python train.py --n_layer=17 --d_model=192 --n_head=6 --n_kv_head=1 --head_dim=32 --d_mlp=384 --vocab_size=3014 --activation="swiglu" --norm="rmsnorm" --norm_place="pre" --norm_eps=1e-05 --positions="rope" --rope_base=10000.0 --rope_fraction=1.0 --qk_norm=true --attn_scale=0.177 --bias="none" --tie_embeddings=false --parallel_block=false --init="normal" --init_std_qkv=0.0305 --init_std_o=0.0 --init_std_up=0.0305 --init_std_down=0.0 --optimizer="adamw" --lr=0.00243 --beta1=0.9 --beta2=0.99 --weight_decay=0.082 --lr_head=0.00904 --grad_clip=1.0 --warmup_steps=206 --schedule="wsd" --decay_fraction=0.899 --decay_shape="linear" --final_lr_fraction=0.1 --batch_tokens=32768 --seq_len=2048 --doc_mask=true --train_tokens=336900000 --steps=10282 --dataset="wikipedia_en"
MLP neurons of a small language model. Each row is named by its layer, matrix (gate and up: input weights) and neuron, and shows model dimensions 16-143. Each number is 50 + 12 x the weight over its row's rms, rounded and kept within 0 to 99. A neuron's up and down rows have the sign that makes its largest values positive.
Before each neuron's rows, "fires after" lists the tokens most often just before its 100 highest values on Wikipedia text that the model never trained on.

fires after: "\n", " the", "\n\n", " a", " The"
L7.gate110:38 59 53 26 65 61 64 57 62 60 44 50 61 35 44 48 41 40 37 51 50 67 61 39 53 69 67 52 51 73 35 26 51 21 56 65 49 51 61 61 28 50 45 65 70 52 41 37 52 41 37 49 54 58 45 47 55 33 36 49 48 57 62 55 45 47 60 38 53 41 37 48 56 37 76 48 27 37 30 54 41 47 35 49 67 41 53 49 24 40 44 32 50 51 70 57 61 44 68 45 59 44 52 47 49 42 43 50 35 43 52 25 41 51 27 53 60 74 45 50 33 43 45 41 61 50 35 53
L7.up110:49 36 44 31 42 48 68 51 43 58 52 40 56 40 57 35 48 41 49 42 62 37 44 51 54 54 46 39 54 42 55 31 58 33 41 68 69 64 55 51 47 54 53 63 46 61 50 49 35 50 51 51 37 67 69 57 37 66 13 41 61 54 49 63 37 61 51 70 50 28 45 39 67 43 47 60 41 55 48 54 39 40 44 40 34 28 34 82 48 59 49 50 58 32 31 32 61 42 27 61 49 28 70 57 52 70 47 56 52 47 66 76 54 66 39 65 64 40 55 49 52 39 63 43 51 59 68 42

fires after: " the", " a", " ", ", the", "The"
L6.gate4:42 33 49 51 52 63 59 27 39 52 23 46 68 57 46 27 24 52 34 43 34 59 58 29 59 54 62 51 27 59 59 48 35 51 64 53 57 58 45 20 61 55 59 29 60 56 63 34 49 32 57 38 65 64 52 38 34 36 22 55 65 56 48 53 54 24 48 65 52 40 54 55 38 24 33 61 39 44 36 33 54 52 56 37 45 71 20 59 44 49 38 49 62 33 65 39 49 43 54 56 30 55 39 42 53 56 57 64 49 32 44 71 67 35 42 50 54 42 64 17 37 35 48 37 49 44 46 68
L6.up4:58 59 62 52 41 28 35 52 46 39 55 66 59 62 53 27 44 28 39 57 56 34 58 43 60 59 43 50 43 58 68 67 67 63 47 52 55 36 67 31 46 49 74 86 45 58 55 31 54 54 67 40 50 88 38 44 64 57 29 63 72 63 50 53 68 32 60 60 70 49 34 53 56 46 49 52 50 75 52 40 63 42 29 59 49 54 21 63 29 55 54 37 54 62 48 56 46 46 41 61 56 41 51 48 50 61 71 57 38 46 46 54 42 53 39 48 39 65 49 28 38 36 28 45 48 46 49 62

fires after: " ", "–", " in ", " (", " | ", "| "
L3.gate255:45 37 49 77 64 57 54 59 56 48 37 38 39 41 54 58 54 53 61 42 74 78 45 37 57 70 51 35 41 33 37 35 40 45 36 47 48 09 54 49 44 43 52 40 40 47 48 37 26 66 49 58 43 38 68 47 29 62 43 66 52 67 62 42 37 54 43 67 59 47 63 22 45 34 48 40 47 73 60 68 63 51 54 49 55 50 72 52 18 32 81 54 53 58 46 67 48 49 56 49 24 65 43 45 56 57 44 55 56 46 48 54 45 49 48 56 44 51 55 37 48 48 30 23 46 30 45 52
L3.up255:56 47 47 59 12 43 64 60 58 26 51 43 54 36 45 73 47 44 52 47 18 47 50 46 48 67 62 45 55 53 44 41 43 60 54 32 62 37 55 49 63 57 51 21 34 62 49 36 54 40 56 53 45 50 57 50 45 41 53 51 62 58 55 35 47 49 54 39 93 51 57 51 51 61 54 35 48 61 65 89 47 34 33 69 59 58 29 71 31 36 68 56 46 59 49 65 55 64 54 53 57 53 76 61 33 65 41 59 69 66 51 37 41 41 45 53 55 59 63 40 71 41 29 46 60 44 45 54

fires after: " the", " ", " The", " a", ", the", "er"
L7.gate55:65 46 48 44 56 63 54 34 33 52 40 52 65 53 28 43 58 57 44 42 52 37 45 44 56 56 70 40 48 58 42 34 44 44 51 76 35 55 42 27 50 65 44 53 44 50 56 42 34 87 53 83 47 56 28 46 42 41 29 57 41 45 60 44 72 37 46 46 61 65 24 52 39 37 46 45 45 33 55 50 55 50 48 49 42 59 44 44 61 59 42 58 66 58 49 38 69 50 40 55 39 42 62 44 46 23 44 62 53 16 49 31 43 46 43 46 68 34 36 42 56 48 33 60 37 63 50 54
L7.up55:70 38 49 41 30 42 49 48 47 51 18 47 29 57 52 48 55 47 55 35 43 44 45 52 55 45 47 41 31 54 51 28 65 74 50 50 46 57 78 49 64 74 52 49 33 46 40 48 53 42 41 43 28 55 61 49 65 51 52 51 56 60 54 51 39 60 38 57 41 48 38 56 63 51 64 55 35 74 40 54 33 36 37 69 54 28 12 50 61 52 46 29 23 34 51 50 51 63 47 66 54 43 49 46 37 85 55 66 56 64 75 70 52 58 50 75 68 46 43 17 56 45 35 43 42 46 53 34

fires after: "-", " (", " un", " \"", " "
L9.gate158:52 62 56 47 32 36 65 43 65 41 37 55 51 47 49 55 46 40 47 60 41 57 35 21 41 55 50 52 34 36 41 49 49 52 51 42 59 42 52 43 60 52 58 42 55 46 62 73 83 63 41 50 25 64 55 70 60 53 26 23 57 51 61 35 57 55 41 51 41 67 54 42 63 62 44 49 49 51 40 57 42 45 45 55 35 58 24 59 39 48 37 63 48 63 45 35 51 53 56 40 47 57 50 29 51 66 50 60 61 49 46 48 64 59 43 39 23 58 80 37 52 34 46 54 40 53 40 41
L9.up158:45 30 51 44 44 53 52 32 54 59 56 42 49 61 47 54 43 31 60 49 21 62 49 13 50 66 54 66 63 62 43 48 48 56 42 29 55 58 28 52 55 36 39 67 37 49 63 52 51 60 60 60 59 36 64 51 45 46 58 41 38 38 51 41 35 49 45 42 64 65 34 73 48 31 53 36 38 57 59 60 63 61 51 47 22 42 45 52 49 47 39 41 54 55 64 65 31 43 67 45 26 70 51 59 56 43 74 52 54 61 73 55 35 36 57 50 38 53 39 56 40 73 51 27 83 49 42 67

fires after: "-", " ("
L9.gate40:73 36 65 45 58 31 53 47 38 31 47 60 63 40 65 51 50 42 43 53 53 66 70 38 25 56 46 35 70 44 76 49 33 39 55 64 74 59 49 60 51 40 50 70 46 47 58 54 66 54 42 34 28 74 56 50 54 54 36 28 47 46 72 59 59 32 47 50 51 68 52 30 57 50 63 42 43 61 47 34 52 64 50 39 36 36 48 31 57 37 23 49 47 59 49 46 49 47 55 42 43 39 34 30 57 65 54 49 34 49 62 60 64 67 41 42 65 31 74 37 46 30 55 55 54 44 47 50
L9.up40:72 48 55 30 65 54 41 40 50 49 84 36 48 40 43 50 56 34 40 24 61 55 45 62 48 59 30 55 32 31 78 30 61 44 40 41 49 41 49 69 57 48 59 75 60 47 52 55 52 32 79 60 49 62 71 61 44 71 51 23 39 52 63 41 71 39 49 59 49 51 27 66 60 70 60 36 48 61 38 55 50 47 31 53 59 27 47 63 57 40 40 41 44 48 59 45 48 48 78 62 41 39 43 35 63 43 46 35 26 45 49 63 52 59 58 44 58 49 59 54 54 28 65 34 60 52 53 55

fires after: "2", " the", "1", " "
L7.gate358:58 42 52 56 46 41 38 47 49 58 50 59 42 67 56 72 48 65 33 43 49 55 28 29 47 55 42 49 40 70 37 46 57 67 70 55 26 72 35 36 31 63 47 52 30 42 61 43 50 07 45 57 33 74 52 49 36 44 58 64 48 42 48 53 58 47 30 57 61 41 57 34 40 36 53 57 56 62 42 30 53 45 49 63 57 48 51 57 51 52 33 55 56 30 36 35 58 50 58 56 44 41 54 39 35 42 59 27 47 46 40 42 49 57 47 61 39 37 83 22 62 56 48 51 26 51 42 56
L7.up358:70 49 71 63 67 39 59 56 53 47 38 53 42 59 52 62 60 37 58 52 50 56 54 41 37 48 52 36 36 65 36 49 46 38 44 57 62 75 63 45 64 59 42 63 34 81 55 63 73 30 45 63 42 62 56 64 36 42 38 72 38 43 36 51 42 39 33 83 58 48 58 56 51 41 31 84 44 69 50 51 67 32 38 72 51 45 37 41 32 44 45 43 47 28 66 59 52 50 46 63 51 33 56 44 47 58 53 53 53 38 46 71 59 49 51 71 34 64 67 48 73 36 63 42 28 49 64 52

fires after: " | ", " ", "\n", "–", ", "
L3.gate300:56 53 31 34 27 68 61 45 36 48 70 47 41 47 53 60 36 52 57 46 47 17 42 23 47 59 52 60 44 46 37 59 79 48 47 51 52 39 62 52 44 37 70 71 58 53 56 28 49 74 64 58 54 50 66 65 50 61 64 59 74 32 41 49 46 25 40 64 49 56 59 45 37 54 71 49 69 51 52 70 46 54 23 51 39 30 49 35 48 63 67 53 52 52 53 60 72 52 49 56 25 56 43 33 69 53 61 53 68 32 63 54 50 38 37 54 65 70 45 44 76 41 49 59 55 58 48 53
L3.up300:74 45 52 65 41 53 51 64 71 38 56 55 32 35 56 61 57 53 70 56 39 63 63 66 55 51 47 62 50 64 49 65 51 65 43 43 42 60 60 44 56 43 39 41 77 48 51 27 58 41 53 59 32 43 50 35 38 58 39 52 44 70 54 61 43 47 53 48 40 43 40 57 58 47 50 40 50 48 58 88 45 43 37 59 60 51 46 43 62 39 54 52 34 43 47 43 47 55 63 52 60 65 61 39 39 29 41 45 76 63 42 59 52 47 45 42 21 48 50 54 62 76 55 62 61 45 55 60

fires after: "1", "\n", " (", "| ", "-", "95"
L5.gate279:53 39 58 55 39 63 51 52 67 61 48 49 42 63 64 49 46 65 45 56 38 61 42 28 58 60 65 49 77 43 64 52 47 45 59 40 68 28 67 64 59 26 58 49 50 61 53 51 52 51 56 41 28 59 55 49 53 47 31 24 67 50 47 49 35 69 65 64 45 71 59 38 56 35 55 60 37 38 58 54 49 33 53 36 43 61 68 52 49 58 53 54 53 74 52 38 47 35 54 32 57 34 57 07 44 51 25 43 53 49 71 46 48 62 39 45 38 36 48 59 32 19 47 61 43 25 45 47
L5.up279:58 52 41 41 53 43 36 56 35 58 74 46 63 54 46 44 68 38 49 44 50 70 50 75 36 46 36 37 61 50 39 47 57 41 44 27 49 75 25 59 41 64 51 29 55 20 57 70 57 47 69 41 55 48 38 50 41 51 56 38 48 52 46 39 55 35 40 54 50 58 52 43 55 50 17 66 67 49 44 49 56 32 49 51 38 35 54 61 55 67 40 15 51 41 54 55 47 39 61 44 36 61 79 48 50 54 54 40 43 83 54 63 44 53 50 45 40 49 53 27 44 37 75 34 71 36 44 68

fires after: "\n", " there", " There", " \"", "-"
L5.gate23:59 26 51 34 46 69 59 52 46 39 49 47 53 41 60 39 52 59 18 42 48 55 30 30 59 50 45 42 60 41 60 59 43 72 65 50 70 42 39 58 68 61 67 59 59 40 67 55 68 69 50 45 46 58 37 46 66 42 22 05 58 44 66 54 52 55 39 58 52 53 42 38 71 52 42 24 49 54 69 48 29 43 47 39 43 56 26 38 51 54 55 44 44 69 57 34 56 60 37 29 36 48 54 44 64 44 66 65 56 44 54 71 40 57 55 54 49 50 65 36 45 36 37 45 41 27 42 74
L5.up23:41 52 49 41 48 61 45 49 57 37 59 58 43 46 47 70 64 55 28 45 64 57 35 50 40 50 36 50 54 32 35 47 42 68 53 45 54 44 38 34 55 71 61 61 69 46 58 57 77 54 43 69 42 58 32 37 70 32 59 33 40 69 53 62 40 41 41 60 50 53 35 38 62 48 32 45 57 44 44 46 26 37 48 51 58 56 32 34 55 40 66 37 23 50 68 42 76 57 46 53 23 50 52 73 56 43 65 64 41 50 51 59 39 39 58 55 23 55 39 52 53 45 40 53 55 48 18 77

fires after: "th", " the", " United", " a", " w", " of the"
L8.gate179:62 57 55 47 44 77 50 44 61 62 69 39 56 52 33 37 45 45 54 44 41 35 57 52 46 63 66 35 45 55 72 34 49 53 66 38 37 40 56 20 41 74 72 52 43 43 60 56 38 53 72 64 34 79 43 58 43 39 42 55 49 45 69 42 58 36 37 57 40 57 46 64 34 43 61 68 39 49 48 37 61 59 59 24 53 67 37 61 52 34 57 55 46 34 60 48 55 42 53 58 25 60 64 38 57 32 70 48 49 50 49 47 68 35 39 38 47 61 40 45 27 40 54 67 50 28 46 51
L8.up179:51 58 53 60 63 68 55 41 59 31 57 52 34 38 54 42 31 81 63 32 37 66 43 71 32 38 56 48 39 46 60 44 72 42 48 34 43 45 47 34 55 68 26 36 30 46 38 69 53 65 63 75 54 46 61 51 34 53 57 57 62 45 40 49 49 71 56 50 39 45 55 30 37 40 30 51 47 38 48 38 62 33 63 42 37 38 45 47 53 70 31 34 34 34 56 45 25 49 45 68 48 65 59 52 47 42 60 47 47 64 58 42 45 46 45 33 46 67 57 19 44 72 56 44 39 72 64 47

fires after: "2", "1", "|", "| ", " Gold", "-"
L7.gate313:65 47 42 47 35 50 55 37 60 65 71 50 67 41 44 29 32 54 39 61 49 76 36 30 62 46 67 20 49 50 60 38 61 69 57 56 45 41 61 59 66 29 58 59 51 63 48 51 39 41 47 43 31 69 34 53 48 47 37 34 67 33 65 57 34 50 56 37 60 56 39 47 44 37 70 43 30 42 69 63 53 52 62 50 61 48 57 57 70 39 58 50 34 66 50 47 42 40 35 46 57 54 67 23 69 39 55 58 43 61 58 64 57 57 34 45 40 46 38 40 65 54 41 37 48 59 57 38
L7.up313:50 55 44 77 53 79 78 42 48 52 63 42 43 58 59 37 23 69 54 47 57 41 55 48 58 47 64 40 49 26 37 56 46 57 76 56 41 71 51 67 72 56 59 45 55 49 55 47 50 42 34 35 65 42 52 55 25 35 63 28 58 76 48 34 41 49 52 53 37 57 67 28 75 42 39 59 52 59 55 35 51 51 36 34 55 42 71 64 67 62 54 40 65 51 66 68 25 35 49 29 52 65 51 47 61 49 42 47 67 58 52 46 64 59 41 57 67 55 53 45 67 42 63 30 54 51 57 45